config.toml
num_hidden_layers = 8
hidden_size = 640
num_attention_heads = 5
num_key_value_heads = 1
head_dim = 128
intermediate_size = 1728
vocab_size = 26603
hidden_act = "swiglu"
norm = "rmsnorm"
norm_place = "pre"
norm_eps = 1e-06
positions = "rope"
rope_theta = 55700.0
rope_fraction = 1.0
qk_norm = true
attn_scale = 0.0884
bias = "none"
tie_word_embeddings = false
parallel_block = false
init = "normal"
init_std_qkv = 0.0149
init_std_o = 0.0
init_std_up = 0.0149
init_std_down = 0.0
optimizer = "muon_variant"
learning_rate = 0.018
lr_mult_qkv = 0.7
lr_mult_o = 0.687
beta1 = 0.93
lr_head = 0.00367
warmup_steps = 0
schedule = "cos"
final_lr_fraction = 0.1
batch_tokens = [65536, 131072]
max_seq_len = 2048
doc_mask = true
train_tokens = 772600000
max_steps = 8500
dataset = "wikipedia_en"
MLP neurons of a small language model. Each row is named by its layer, matrix (gate and up: input weights) and neuron, and shows model dimensions 448-511. Each number is 128 + 32 x the weight over its row's rms, rounded and kept within 0 to 255. A neuron's up and down rows have the sign that makes its largest values positive.
After each neuron's rows, "fires on" lists the tokens most often at its 100 highest values on Wikipedia text that the model never trained on; "fires in" lists the words (lower case) most often at its 100 highest values on Wikipedia text that the model never trained on.

L2.gate56 [ 81 102 132 151 177 127 141 165 157 119 225 159 129  90 123 146 102  77 130 132 161 192 158 151 119 115  91 125 178 128 139 229 107 184 143 102  70  97 163 114  94 126 156 184 125 126 133  98 103 123 183 189 161  94 144 152 107 160 155 111 133 123 115 155]
L2.up56 [122 147 151 105 117 142 123 124 133 164 161 172 153 143 123 107 148  70 122 155 135 166 200 108 118 110 120 124  94  68  98 215 157 126 206 106  85  69 198  61 125 170  49 197 139 104 110 129 173 132 165 186 153 180  65 111 107 201 180 131  85 161 117 118]
fires on: " special", " bronze", " gold", " addition", " anniversary", " silver"
fires in: "bronze", "gold", "special", "addition", "anniversary"

L2.gate9 [ 93 130 140 147 124  93  65 162 135 138  84 126 139  82 145 155 114 152 104 106  77 164 109  41  91 125 114 179 120  96 180 126 183 110 106 117 141 119 122 142 156 123 162 154 103  92 138 123 160 165 143 138 194  95 120  88 172 165 133 149 107 118 101 130]
L2.up9 [101 107 146 134 104 118 102 107 129 138 138 117  62 126 160 180 158 155 102  94 158 158 139  71 119 173  89  90  79 132 151  84 121 144 134 143 111 173  59 130 180 120 124  92 190  92 186 138 137 125 143 190 203 145 139 114 100 163 158 139 119 142 105  92]
fires on: " of", " part", "S"
fires in: "of", "part"

L2.gate1043 [134  83 117  92 126 108 171 134  79 129 163 168  88 107 159  28 111 138  89  97  94  88 166 159 155 131 128 138 137 112 153 102  97 115 135  90 156 131 128 121 171 103 160 124 103 150 133  91  59 168 139 160 144 144 106 149 170  92 137 149 117 102 137 181]
L2.up1043 [105 189  51 168 132 155  96 162 126 137 146  70  98 157  89 127 131 205 102 202 170 145 142 105  83 104 167  95 167 103 148 144  76  84 127 104 103 185  95 215 106  96 116 129 141 187 109 142 178 174 168 146 107 138 176 133  99 139 114 120  82 171 164 124]
fires on: " Tom", " from", " way", " found", " seen"
fires in: "from", "tom", "way", "found", "seen"

L2.gate771 [160 125 120 120  99 165 128  96 138 131 132 142 113 144  75 142 172 133 137 155  89 111 194  99 103 115  98 164 149 154 127 206 148 131 170  96 170 195 116  67 202 167  56 179 129  98 132 100 102 177 103 131  26 125 146 140  85 131 119  90 167 131 145  97]
L2.up771 [161 117 136 125 164 117  94  83 158 142  59 174 125 121  99 120 165 105 101 108 136 109 129 156 163 132 105 130 127 109 101 134 109 118 190 107 154 158 114 152 171 127  65 163 134 130  93 149 114 116 152 159 122 107 154 107  86 160  53 130 136  98  84 140]
fires on: " school", " School", " College", " program", " journal"
fires in: "school", "college", "program", "journal", "university"

L2.gate518 [177 175 114 127 149 107 175  72  75 163  91 121 154 126 155 170 162 112 145  97 119 119  86 134 119 143 155  63 119 105 187 168 191 193 133 118 105 169 121  58 172 111 142 130 140 116 173  89 125 134 117 122 124 143 138 103 123 103 186 132 183 106 162 163]
L2.up518 [186 145 132 108  95 110  89  82 147 158 104 126 112 125 117  90 102 119 179 205 165  93 102  81 171  79  93  84 133 148 157 154 126  87 113 137 113  88 106 135  70 159 163 125 147 163 200 131 132  93 100 126  77 149 122  92 136 108 202 146 158 199 152 100]
fires on: " to", " would", " left", " radio"
fires in: "to", "would", "left", "radio"

L2.gate281 [214 104 120 152 131 147 161 135 136 144 114 103 180 120 131 149 116 119  51 136 132 130 180  90 131 180 154  69 102 125 109  96 167 157 231 182 148 165 154 127 151 101 174 142 139 126 159  92 120  71  83 118 113 107 104 183 132  90 169 130 147 107 165  95]
L2.up281 [ 99 108 151 134 168 125 141 151 125  97 157 132 106 162  86 153  71 131  83 139 105 145 131  67 156 108 121 129 144 164 145 148 126 106  69 182 201 126 141 201 147  96 120 109 125 114 124 110  91 143 169 157 148 103 132 176  73 136 107  70 125 197 159 138]
fires on: " a", " an"
fires in: "a", "an"

L2.gate1628 [172 112 117 148 140 157 158 190 140 135 124 148 190 104 161 129 128 115 155 119 154 163 107  74  88  54 139 129 170  92 150 130 179 114 175  70  74 205 114 135  62 119  79 108 165 162 142 110 159 116  90 149  82  91 154 103 150 167 113 121 150 118 203 126]
L2.up1628 [ 85 162 100 121 143  89  89 156 133 164 181 188 132 177 114 112  84  95 149 137 169 130  86 129  96 142 117  94  89 104 110 109 133  66  89 151 118 120 100 173 135 111 154 117 124 168 125 132 127 128 107 136 134 151 136 146 114 143 106  94 149 157 175  89]
fires on: " from", " of", " by", " to"
fires in: "from", "of", "by", "to"

L2.gate1623 [124 153  81 131 130 183  95 165  95 141 131 148 138 112 147 138 116 132 105 117  91 117 198  86 128  84 121 101 158 115 126 114 179 126 150 139 143 138 138 129 133 119  75 167  71 157 114 146 108 152  66 169  97 159 163 122 116 143 153 135 134 113 202 182]
L2.up1623 [145 120 166 133  80 161 112 123 104 186 168 120 160 140  77 151 125 129 141 138 101 114  71  98 131 140  79 118 139 128 123 157  80 178 117 135  91 120 149 104 142 144 134  82 146 118 148  72 160 123 136 116  88 127 190 204 127 109  45 145 129 125 116 111]
fires on: " public", " law", " high", " state", " State", " Civil"
fires in: "public", "state", "law", "high", "civil", "office"

L2.gate573 [143  90 167 166 131 111 116 141  99  77 134 104 121 129 142 115 137 137 117  64  93 152 101 144 129 133  41 165  74 164 108 124 143 114  48 111 150 120 143 117 122 102 126 127 116 138 134 146  78 145 110 203 140 181 179 105 100 177 153 156 132 119 155 168]
L2.up573 [142 116 120 134  91  70  78  47 127 175 108 142 101 111  79 148 100 146 161 105  98  99 126 122 168 188 116 140 102 142  83 188 161 130 116  95 140 175 145 168  68  99 127 132  74 146 130 145 133 122  76 195  34 190 104  74 100 156 137 169 138  86 121 111]
fires on: " into", " as", " became", " to", " with"
fires in: "into", "as", "became", "to", "with"

L2.gate1401 [ 91 111 149 176 126 103 192 132 106 137 180  84 168  68 107 158 154 140  99  81 130 154 163 174  95 216 130 125 105 117 167 151 137 127  84 122  99  77 125  55  79 101 117 140  92  91 104  99  85 125 125 106 146 144 120 181 147 126  71 121 151 124 124  88]
L2.up1401 [165 124 106 133 127 124 201 102 204  50 117 172 196  97 108 101 193 188  84 195  79  99 144 154 142 155 180 140 112  98 170 121 123 110 181  99 127 128 103 158 143 118 187 143 101 121 132 174 160 167 138 120  89  49 144 127 120 101 142 105 101  88 187 139]
fires on: " came", "'s", " a", " an", " to"
fires in: "came", "s", "a", "an", "to"

L2.gate731 [ 86 147 125 162 147 174 106 177 126 122 131 133 149  65 149 149 132  70 136 126  95 167 138 112 147 182 130 100  71 116 162  94 126 107 108 102 148 162 110  90 135 153 130 124 157 108 138  51 183  83 135 128  96 112 144 152 148 142 109 159 144 156 111 158]
L2.up731 [123 118  48 105 136 140  74  81 111 154 136 164 150 147 108 149 107  91 149 123  97 129 163 154 104 151  87 156 110  98 161  93 116 106 160 102 103  99 148 123 135 187 118 142 126  78 169  73 111 127 122 160 176 106 159 156 170 146 112 133  84 168 109 155]
fires on: " I", "I", " II", " some"
fires in: "i", "ii", "ip", "irc", "some"

L2.gate1295 [211 181 149 143 182 100 133 145 195 133 148 120 226 107 142  78 173 122 146 136 150  60 136 177 111 144 105 111 162  79 221 119 125 146 120 161 179 113 159 137 151 113 125 185 116 190 111  64 154 126  49 151  71 128  78 141 145 149 154 156 167 101  45 107]
L2.up1295 [143 154 134 181 183 128 103 111 178 101  91 134  75 201  97 184 151 150 123  79 135 149  86 117 137 206 112  52 103  89 133  93  93 144 148 144 150  98 101 137  94 119 140 108 153 115 117 122 176  99 125 124 109 133 155 119  88 156 154 170 120 116 145 156]
fires on: " of", " a", "a", " most", " part", " more"
fires in: "a", "of", "most", "part", "because", "in"

L2.gate830 [ 73 133 132 147 115 139  99  89  92 142  96  51 154 151 113 172 129 163  99 123 120 154 110 135 123 160 136 163 123  76  99 132 143  91 132  86 148  80 190 113 125 107 122  94  98 141 102  67 184 161 155 120 145 173 124 205  92 108  73 140 133  87 113 152]
L2.up830 [153 127 100 143 120 122 120 162  76 128  94 156  95  93  67 198 149 184 120 118 141 182 113 103 113 152 138 127 137 103 105 101  71  87 103  96 141  95 131 132 114 140  99  94 139 137 102  52  77 184 135 142 154 154 117 155 174 109 105 116 152 115 130 116]
fires on: " began", " continued", " started", " finished", " continue", " of"
fires in: "began", "continued", "started", "finished", "continue", "of"

L2.gate264 [107  66  55  90 145 119 138  80 146 148 182 100 163 170 119  93 173 102 135  96 140 135 166  80 158 103 153 164 157 104 164 130 129 150 114 117 135 123 253 136 136 119 123 139 163 125  96 101 178 122 121 137 104 162 127 144 195 172 159 163 136  87 126 149]
L2.up264 [131  88  92 133 154 143 119 145 126 139 166 113 116 154 116 133 161  84 144 127 177 106 111  92 127  97 147 114 125 168 193 141 102 133 118 136 104  57 146 107 143 144 165 170 128  81 103 152 166 153 162 108 132 148 131 124 133 192 176 148 129 139 108  28]
fires on: " Silver", " Red", " bronze", " red", " gold", " Gold"
fires in: "silver", "red", "gold", "bronze", "white", "green"

L2.gate20 [108 100 151  78 110 132  54 170 170 109 187 120  90 154 116 137 109 155 179  99  73 195 116  73  80  90 169 166 118 142 201 143 122 154 138  62 124  80 103 112 118  98 205 177 118 100 133 106 137 147 124  91 155  84  62 120 103  99 133 125 180 109 112 145]
L2.up20 [112 103  58  68 100 132  67  81 127 105 115 139 106  83 123 108 122 119 162 113 176 133 139 135 126 103 146 147 145 125  90 158 158 159  48  93 134 111 138 211 136 106 137 111 114 117 116 132 184 138 107 125  74 147 137 164 130 132  80 115 112  96 198 100]
fires on: " a", " of", " an", " someone"
fires in: "a", "of", "an", "one", "someone"

L2.gate210 [149 108  99 106  97 141 102 177 130 111 152 116 103 245  85 154  81 107 140 125 140 136 142  79 127  53  91 117 140 134  76 187 130 168 124 123 137  86 104 129 126  96 116 109 104  66 118 163 146 104 112 179 146 143 104  94 146 119 123 153  84  98 204  92]
L2.up210 [ 57  82  81 149 147 165 111  81 136 161  77 172 158  96 165 128 153 161  84 138 101 111 163 105  84 185  99 116 130  63  80 145 129 150 114 132  93 112 136 158 140 134 126 188  63  65 119 108  62 133 156 116 130 197 150 110 134  88 166  71 137  84 102 121]
fires on: " about", " number", " than", " around", " approximately"
fires in: "about", "number", "around", "than", "approximately", "over"

L2.gate981 [ 89 148 114 123 124  84 154  95 113 114  90 141  89 110 255 108 149  96  86  70 139 187  97 148 128 148 138 133 136 135  85  86 105 143 164  98 126 117 128 127 145 148 106  96 172 122 118 136 185 129  69 155 116 124 168 148 103 165 167 166 147  71 109 137]
L2.up981 [131 119 189  82  92  41 105 142  84 161 108 151 142 145 205 117 178 140  87 101  59 158  95 136 223 150 153 112 148 127  96 169  99 102  94 137  94  96 127 158 149 112 135 108 134  69 156 123 159 119 107 188 113 140 171 133  40 171 166 108 170 156 139 130]
fires on: " of", " the", " for", "'s", " a"
fires in: "the", "of", "for", "s", "a"

L2.gate1724 [ 93 111  89  96 138  88  93 137 173 144 164  89  92 170 124 172 105 148 144 118 137 122 135 152 180 122  80 139 173  91  68 145  78 132 153 150 101 189 155 141 103 126 194 122  70 122 145  96 131 121 201 119 225 164 135 109  98 106  94 133 158  63 100  46]
L2.up1724 [190 104 100 131 132  99 150 107 129 125 189 164 161 203 166 104 103 143  59 106 114 167 169 116 124 176 107 160 103 130 153 138 159 155 143 146 108 129 115 182 120 142 134 112 123 148 150 129 120 108 136 136 164 114 187 145 111 138  66 129 186  66 106 115]
fires on: " all", " All", "All", " University", " Jan", " of"
fires in: "all", "university", "mcallister", "of", "january", "jan"

L2.gate892 [138 153 116 143 152 122 155 132  69 129  83 105 167 135 172 164 123 116 123 104 209 130  99 115 150 157 159 122 107 150 104 144 148 134 137 139 157 135 128 118  86 152 188 169 150  75 104  84 161 165 154 130 135 128 161 198 131 157 101 173 152  87 119 148]
L2.up892 [149  92  70 117 152 171 114 118 137 136 137 120 103 150  93 193 128 186  92 140 132 100 120 178 157  91 162 191 123 184 134 121 103 136  85 166  90 161 130  99 150 166 167 132 122 138 104 104 120 100 125 101 134 134  90  95 173  89 155 111 147 118 175 103]
fires on: " and", " to", " death"
fires in: "and", "to", "death"

L2.gate519 [122 156 190 106 200 209 172 133 127 152 138  98 102  79  96  94 161 135 118 136  87 138 131 134  90 147 140 146 127 144 117  76 104  91 127 139 123 133 122 135 127  82  93  91 146  91 119 130 146 163 221 119 157 147  81 145 129 105 101 175 147 113 167 144]
L2.up519 [161 104 153 160 154 179 157 123 125 121 134 191 106 151 132 191 142  96 101 112  71 149 103 200 119 163 166 162 117 213 119 174  81 141 143 121 105 160 153 114 150 168 171 120 121  83 105 123 108 162 151 150 104 161 118 158 150 158 105 175 151 131 117 161]
fires on: " from", " by", " over", " came", " entered"
fires in: "from", "by", "over", "came", "entered"

L2.gate784 [181 100 150  92 149 129  90 115 117 111 103 160 174 169 167 108 129  97 101  77 159 121 144 132 190 163  79  93 131 158  76 101  77 104  97  73 134 150 158 120 174 137 142  69 117 152  88 120 110  99 122 104 179 136 136 133 133  56  69 131 111 101 186  60]
L2.up784 [166 134 161 155  98 135 132  94 137 139  70 148 197 116 162 172 114  90 146 127 188 165 117 156 167 113 131  91 157 110 128  81  79 153 111 126 223 210 147 158 149 148 100  90 116 151 111 143 102 101 104 115 156 175 129  65 154  89  88 132 186 165 129 117]
fires on: " of", "al", " at"
fires in: "of", "at"

L2.gate536 [163 152 132 115 101 156 101 137 126 175 109 105 117 116  85 117 111 125 145 130  92 128  89 139  98 108 154 108  68 154  93 197 101  70  95  46 108 143 142  92 109  95 102 159 121 162 115 115 149 115  98 146  95 125 147  98 132 153 114  98 128 170  88 127]
L2.up536 [116 151 137 126 143 119  97 191  73 102 139 191 121  99 161 130  76 106 129 134  72 108  54 123  73 169 111 133 146 146 156 116  62 123 188 151 143 123 167 148 151 149 125 149  99 112  79  93  89 151 137  84 125  83 145 153  94 174  81 179 105 136 147  81]
fires on: " by", " By", " from"
fires in: "by", "from"

L2.gate55 [112 155 109  95 128 139 109 128 107 101 121  65 140 133 149 148 197 135 112 179 124 138 132  99  94 148 102 102 155 130  63 162 138 153 112 127 108 119 131 125 117 112 118 168 111 123 173 121 162 121 157 140 129 125 131 135 146 118 123 106 108  92 120 140]
L2.up55 [137 165 114 155  93 158 103  76  90 142 136 132 117 150 148 135 175 126  53 153 152 126  87 183 151  84 139 111  90  97 120 108 170 121 101 137 117  97 120 168 142 171 124 115 128 209 132 108 119 121 197 171 162 121 163 152 109 153 143 120 148 106 103  73]
fires on: " to", " in", " Ver", " into", "er"
fires in: "to", "in", "into", "near", "verbandsgemeinde"

L2.gate565 [ 53 127  94 102 145 119 121 148 134 129 107 180  99 108 120 128  65  88 125  96 149 128 135  92 184 134  57 104 187 157 134 147 143  73 117 104 131 135 163 201 104 164 151 133 132 153 123  70 187  72 125  89  95 131 108 121 133 158 126 146 150 153 127 146]
L2.up565 [ 85 126 105 148  85 137 124 129 134 161 143 128 132 141 142  70 156  89 101  86 110 101 183  74 127 119  77 113 131 106 146 126 164 119 120 131 108 172 131 148 141 163  86 111 112 127 166 142 118 102 154 101 146 127 148 153 106 137 164 122 168 126  89 120]
fires on: " of", " for", " a", " to"
fires in: "of", "for", "a", "to"

L2.gate1058 [ 86  77 167 166 116  86  85 152 123 152 145 167 152 125 148 139 173 151 146 107 127 108  94 126 121  82 162  89 153 156 105 129 114 120 109 113  47 125 150  94 131 219 117 118 102 152 188 135  98  86  98  92 118 142 107 128 141 131 120 135 138 143 133 125]
L2.up1058 [107  96  81 121 146 158 105 111 116 146 112  77 142 164 166 132  95 103 167 126 126 156 107 201 147 109 173 129 109 122  33 145 142 175 105 184 125 111 116 125  74 100  80 110  67  91 147 141 119 104 117 112 132 122 225 171 133 167 145 148 131  86 133 139]
fires on: " where", " there", " There", " which"
fires in: "there", "where", "which"

L2.gate1195 [151 146 162  80 183 171 168  75 180 140 139 161 106 144  87 114 187 123 115  82 163 169 141 160  82 151 148  87 129  81 130 147 158 124 113 112 112 160 196 116 140  87 114 133 118 103 150 116 137 136 116 121  78 133 107 125 140 124 173 146 131 126 109 126]
L2.up1195 [100  98  66 133  99  89 131 156 103 142 116 132 108 138 122 161 107 137  63  85 115 155 148 120  78 133 131 155  94 117 182 115 167 137 128 110  73 133 130  98 103 114  91  94  82  91 106  64 137 141 115 157 103 100 156 121 116  83 151 134 120 118 164 114]
fires on: " Jr", " Mr", " III", " II", ".I", "II"
fires in: "jr", "ii", "mr", "iii", "i"

L2.gate1329 [121 104 127 131 129 106 148 133 155 112 116 221 166  81 130 133  83 132 126 126 106  71 180 145  98 114 140 175 133 139 100  94  81 135 107 105 135 169  98 133 108  69 182 151 122 177 226 154 124  78 145  92 156 140 126 141 148  25  83  84 124 172 194 158]
L2.up1329 [ 93 117 139 122 107 140 108 143 126 178 113 169 177 167 158 121  81 150 142 150 118  91 141 162 134 142 115 143 210 116  72 107  67  47 137 130 157 190 142 180 147 122 141 164 148 106 164 160 123 189 131  62 160 132 116  82 132 110 105 102  98 168 110  96]
fires on: " of", " same", " to", " used"
fires in: "of", "same", "to", "used", "note"

L2.gate37 [106 145  99 150 123  58  92 158 139  67 109 119 146  83 109 178 103 125 158 147 128 151 173  88 103 127 100 123 189 162 145 132 152 133 175 167  89 172 131  91 143 122  96 106 141 154 132 134 153 176  64 155 144  86 134 133  79 149 159 144 152 122 139 131]
L2.up37 [174 143 122 112 153 169 140 148  72 154 125 122 136 104 140  85 151  99  85 121 158  68 119 156 139 129 149 166 116 152 132 102 190 126 108 115 132 102 143 206 114 102 140 163 161 104  92  73 151  99 125 101  84 129 145 156 152  73  80 102 211 151  60 157]
fires on: " Q", " W", " Chinese", "4", " between", " Y"
fires in: "chinese", "qarabağ", "w", "between", "4", "qaboun"

L2.gate214 [170  53 139 158 115 119 143 104 137 128 141 101 130 135 116 141 141  88 155 107  89 126 155 105  98 151 115 125 140 112 113 116 115 136 139 111  91  93 115  86  97 112 109 142  47  95 123 111 124 104 128 148 132 103 104 176 181  47 120  94 112 183 162 132]
L2.up214 [113 132 128  59 162 159 117 160  95 122 110 127 114 156 131 152 129 145 136 120 122 146 182 122 137 125 131 129 134 127 136 157 149 162 111 118 120 128  79 120 147 117 140 118 103 162 115 132 218 115 151 126 121  99  91 144  82 146 119  71 137 133 147 115]
fires on: " a", " two", " an"
fires in: "a", "two", "an"

L2.gate1599 [ 89 149 145 121 114 105 110 125  62 138 156 160 175 116 107 104 161 193 164 156 109  80  82 149 154  46  79 137 110 113 143  83  97 106 126 199  96 127 129 144 131 152 123 175 167 131 131 119 112 117 116 113 128 170 160  86 131 132 172  93 132 115  62 157]
L2.up1599 [146 133  91 195 163  81 155 157 106 192 126 157 160 140 117 100 116 114 145 165 104 105 124  98 212 152 133  64 148 145  86 132 146 122 127 171 112 105 113 146 122 146 139 159 126 127 190 140  72 112 113 136 171 177 171  27 162 145 136  67 102 110 140 174]
fires on: " United", " Total", " International", "United", " Votes"
fires in: "united", "total", "international", "votes"

L2.gate1156 [193 121 115 153  80 106  84 110 108 123 136  81 202 183 153 198 150 166 142 120 111 194 142 108 104 104 121 126 169 110  99 117  60 165 124  76 163  61  86 101 118 152 155 169 175 115  80  88 140 144 144 122 138 125  85 173 164 104 114 111 166  72  98  64]
L2.up1156 [142 126 112 174 147 171 140 141 110 167 116 117  97 117 146 165 166 117 133 100 113 120 129 135 152 186 194 154 175 149 144 150 127 179 153 156 126 141 171 128  76 193 148 109 111 128  77 192 111 202 120 118 176 137 192 204  90 126 127 112  96 104 138 186]
fires on: " all", " All", "All", " at", " real"
fires in: "all", "alloy", "at"

L2.gate1115 [183  98 152 104 133  95 124 117  90 133 136 133 119 137  96 104 172 124 155 178  50  65  68 125 134 130  91 173 129 170 118 109 130 139 129 104  93 131 117 100 137  90 169 178 107 107 107  93 146 140 162  89 119 169 184  95 179 101 184  91  83 127  88 162]
L2.up1115 [143 105 108 146 143 136 137 169 173 135 137 114  61 136 122 133 155 136 134  99 163 119  89  92  87 145 148 194 114 121  83 146 156  65 108 122 185 105 134  84 121  98 127 148  93 212 123  57 119 128  85 116 124 108 121 162 147  93  98 129 101  73 124 170]
fires on: " by", " to", " from", " of"
fires in: "by", "to", "from", "of", "self"

L2.gate622 [183 108 125 145 110 130 147 105 129 139  90 155 140 138 115 161 136 162 110 145 156 148 103 155 143 102 118 156 114 174 157 124 148 133 127 131 126 122 122 156  43  85  33  69 102 160  78 107 171 184  71 130 148 146 125 169 122 138 135 158 155  76 181 163]
L2.up622 [157 145 124 143 111 110 148 139 104 100 158 109 142 172 164 102 178 110 130 132 145 170 163 101 144 106 107 112 124 132  94 146 105 149 138 116 124 102 134 150 128 123 111 107 162  62 106 116  57 163 142 141  90 172 120 127  85 128 179 127 142 135 161 156]
fires on: " death", " later", " Day", " anniversary", " day", " night"
fires in: "death", "day", "later", "anniversary", "night", "before"

L2.gate724 [186 116 113 143  94  80  59 118 192 132 199 175 129 128  37 153 157  80 103 174  90 139 126  69  93 137 116 108  92 141 182 100 168 123 119 194 139 144 125  67 118 151 137 112 100 132 157 158 110 104 179 141 139 154 119 125 128 115  82 122 169 185 155 101]
L2.up724 [203 109 119 129 140  89 145  91  94 161 107 126 109 127  88 148 135 179 131 177 182 140 168 149 140 149 168  87 133 113 129 114  80 142 142 150 118 106 101 107 114 140  99  93 131  91 114 132 155 123  95 120 158  84 140  46 142 160 144 104 122 134 135 196]
fires on: " United", " U", " USA", "United", ".S"
fires in: "united", "u", "usa", "s"

L2.gate567 [161  83 209 112 173 166 184 127 169 157 112 127 188 148 137 130  70 148  79 145  94 124 114  76 162 109 160 171 101 152 157 132 101 113 119 160  78  94 178 125 119 102  65 100 148 132 115 127 114 127 153  84 141 105 108  91  70 108 200 161 112 135 178  83]
L2.up567 [161 139 109 142 124  84 184 144 110 154 136 122 177 153 140  94 139 166 102 149 192  84 145 110 108 111 104 101 103 187 110 118 137 132 128 177  92  72 147  62 106 147  85 182 154  82 193 127 123 132 116 126 103 116 145 187 124  73 126  83 143  95 133 151]
fires on: " year", " Year", " day", " season", " date", " night"
fires in: "year", "season", "day", "date", "years", "night"

L2.gate1704 [137 129 170 131 117 124  97 153 122 113 142 141 169 130 179  60 144  92 128  85 142 132 139 137 106 124  93  34 120 141 123 103 182 154 152 154 110  57  82 133 147 148 131 138  90  97 101  74 138 156 173 150 101 145 168 129 102 169 154 141  78 146 178 169]
L2.up1704 [167 184 203 140 142 114 125 165 153 117 146 120 173 145 111 110 115 104 132 104 119 162 123 168 177 145 121  80 138 126 134 162 140  88 170 184  78 110  95  72 134  60 128 119 139 118  84 109  84 100 192 134  95 171 107  90 144 163 179 154 173  94 136  80]
fires on: " to", " human"
fires in: "to", "human"

L2.gate428 [124 123 128 155 154 119 115 168  97 117 172 127 182 107 120  75 137 129 105  94 130 155 187  87  97 136 128 104  93  85 139 123 102 166 106 116 165 123 113  81 134  98  89 127 122 121 124 109  90  91 116 104 136 131  94 166 139 145 133 179 159  86 189  76]
L2.up428 [118 138 141 125 111 110 101 133 123 177 169 112  28  75 177 165 137  82 119 100 109 163 102  77 138 120 123 123 126 151 124  93 126 111  84 191 182 132 122 191 176 152 124  72 141 129  46 139 168 132 135 129 113  96 111 138 144 117 132  91 106 149  66  90]
fires on: " a", " an"
fires in: "a", "an"

L2.gate719 [142 183 130 131 124 143 163 142 138 153 150  93 181 109 127 124 157 152 146 130 158 153 148 166 120 127  95  67 143 113 164 158 139 166 123 146 129 108  67 172 170  71 120 155 141  92 118 138 111 128 173 169 169 117 181 157 111 171 119  59 113 114 127 105]
L2.up719 [107 147 141 140 144 202 143  87  87 131 146 102  85 157 138  83 166 164 173 165 145 103 179  81 126 141 142  85 158 130 114 123 154 159 154 145  85 116  63 121 114 112 112 130 139  76 154 115  86  98 100 113 134 117 115 102 100 169 113  99  94 164 122 151]
fires on: " to", " known", "est", "og", " January"
fires in: "to", "known", "january", "trestle"

L2.gate1192 [ 86 130 146  86 152 128 139 138 130 165  93 105 118 141 149 138 112 174  78  99 114 111 124 148 123  82 192 138  54 121 167  89  99 159  55 115 148  97  99 139 228 119 104 178  75  97 164 119  44  93 168 135 130  56 143 138 133 141 165 121 201 144 196 138]
L2.up1192 [ 64 110 131 162 190 108 147 128 148 154 135 103 157 167 158  59 150 136 132  98 171 155 164 168 148 112 113 100 123 139  72 115 125 118  94 140  86 188  81 138 113  94 150 117 141 120 122  88 122  84 172 165 153 130  94 138  93 135 167 126 110 135 111 212]
fires on: " other", " Other", " More", " of", " more", "Other"
fires in: "other", "more", "of", "early", "most"

L2.gate782 [ 88  99  74  91 187  86  86 127 159 109  99 130 150 222 134 156 142 144 111 161 157 129 111 114 140 183 153 196 156  90  95 122  98 139  98 128 113 165 187 169 144 203 117  81 184 136 155 113 150 128 163 118 187 139  97 172 118 107  85 123 127  96 138 201]
L2.up782 [137  77  58 135 167 102 114 140 128 130 118 129 151 169 136 178 186 149 160 160 126 103 153 123  69 181 145 156 175 109  47 107 104 153 113 112  60 134  89  97 150 173  64 123 158  75 163  81 137 109 233 129 195  73 170 161 114  62 136 167 148  97 168 168]
fires on: " from", " to", " through", " at", " Education"
fires in: "from", "to", "through", "at", "between", "education"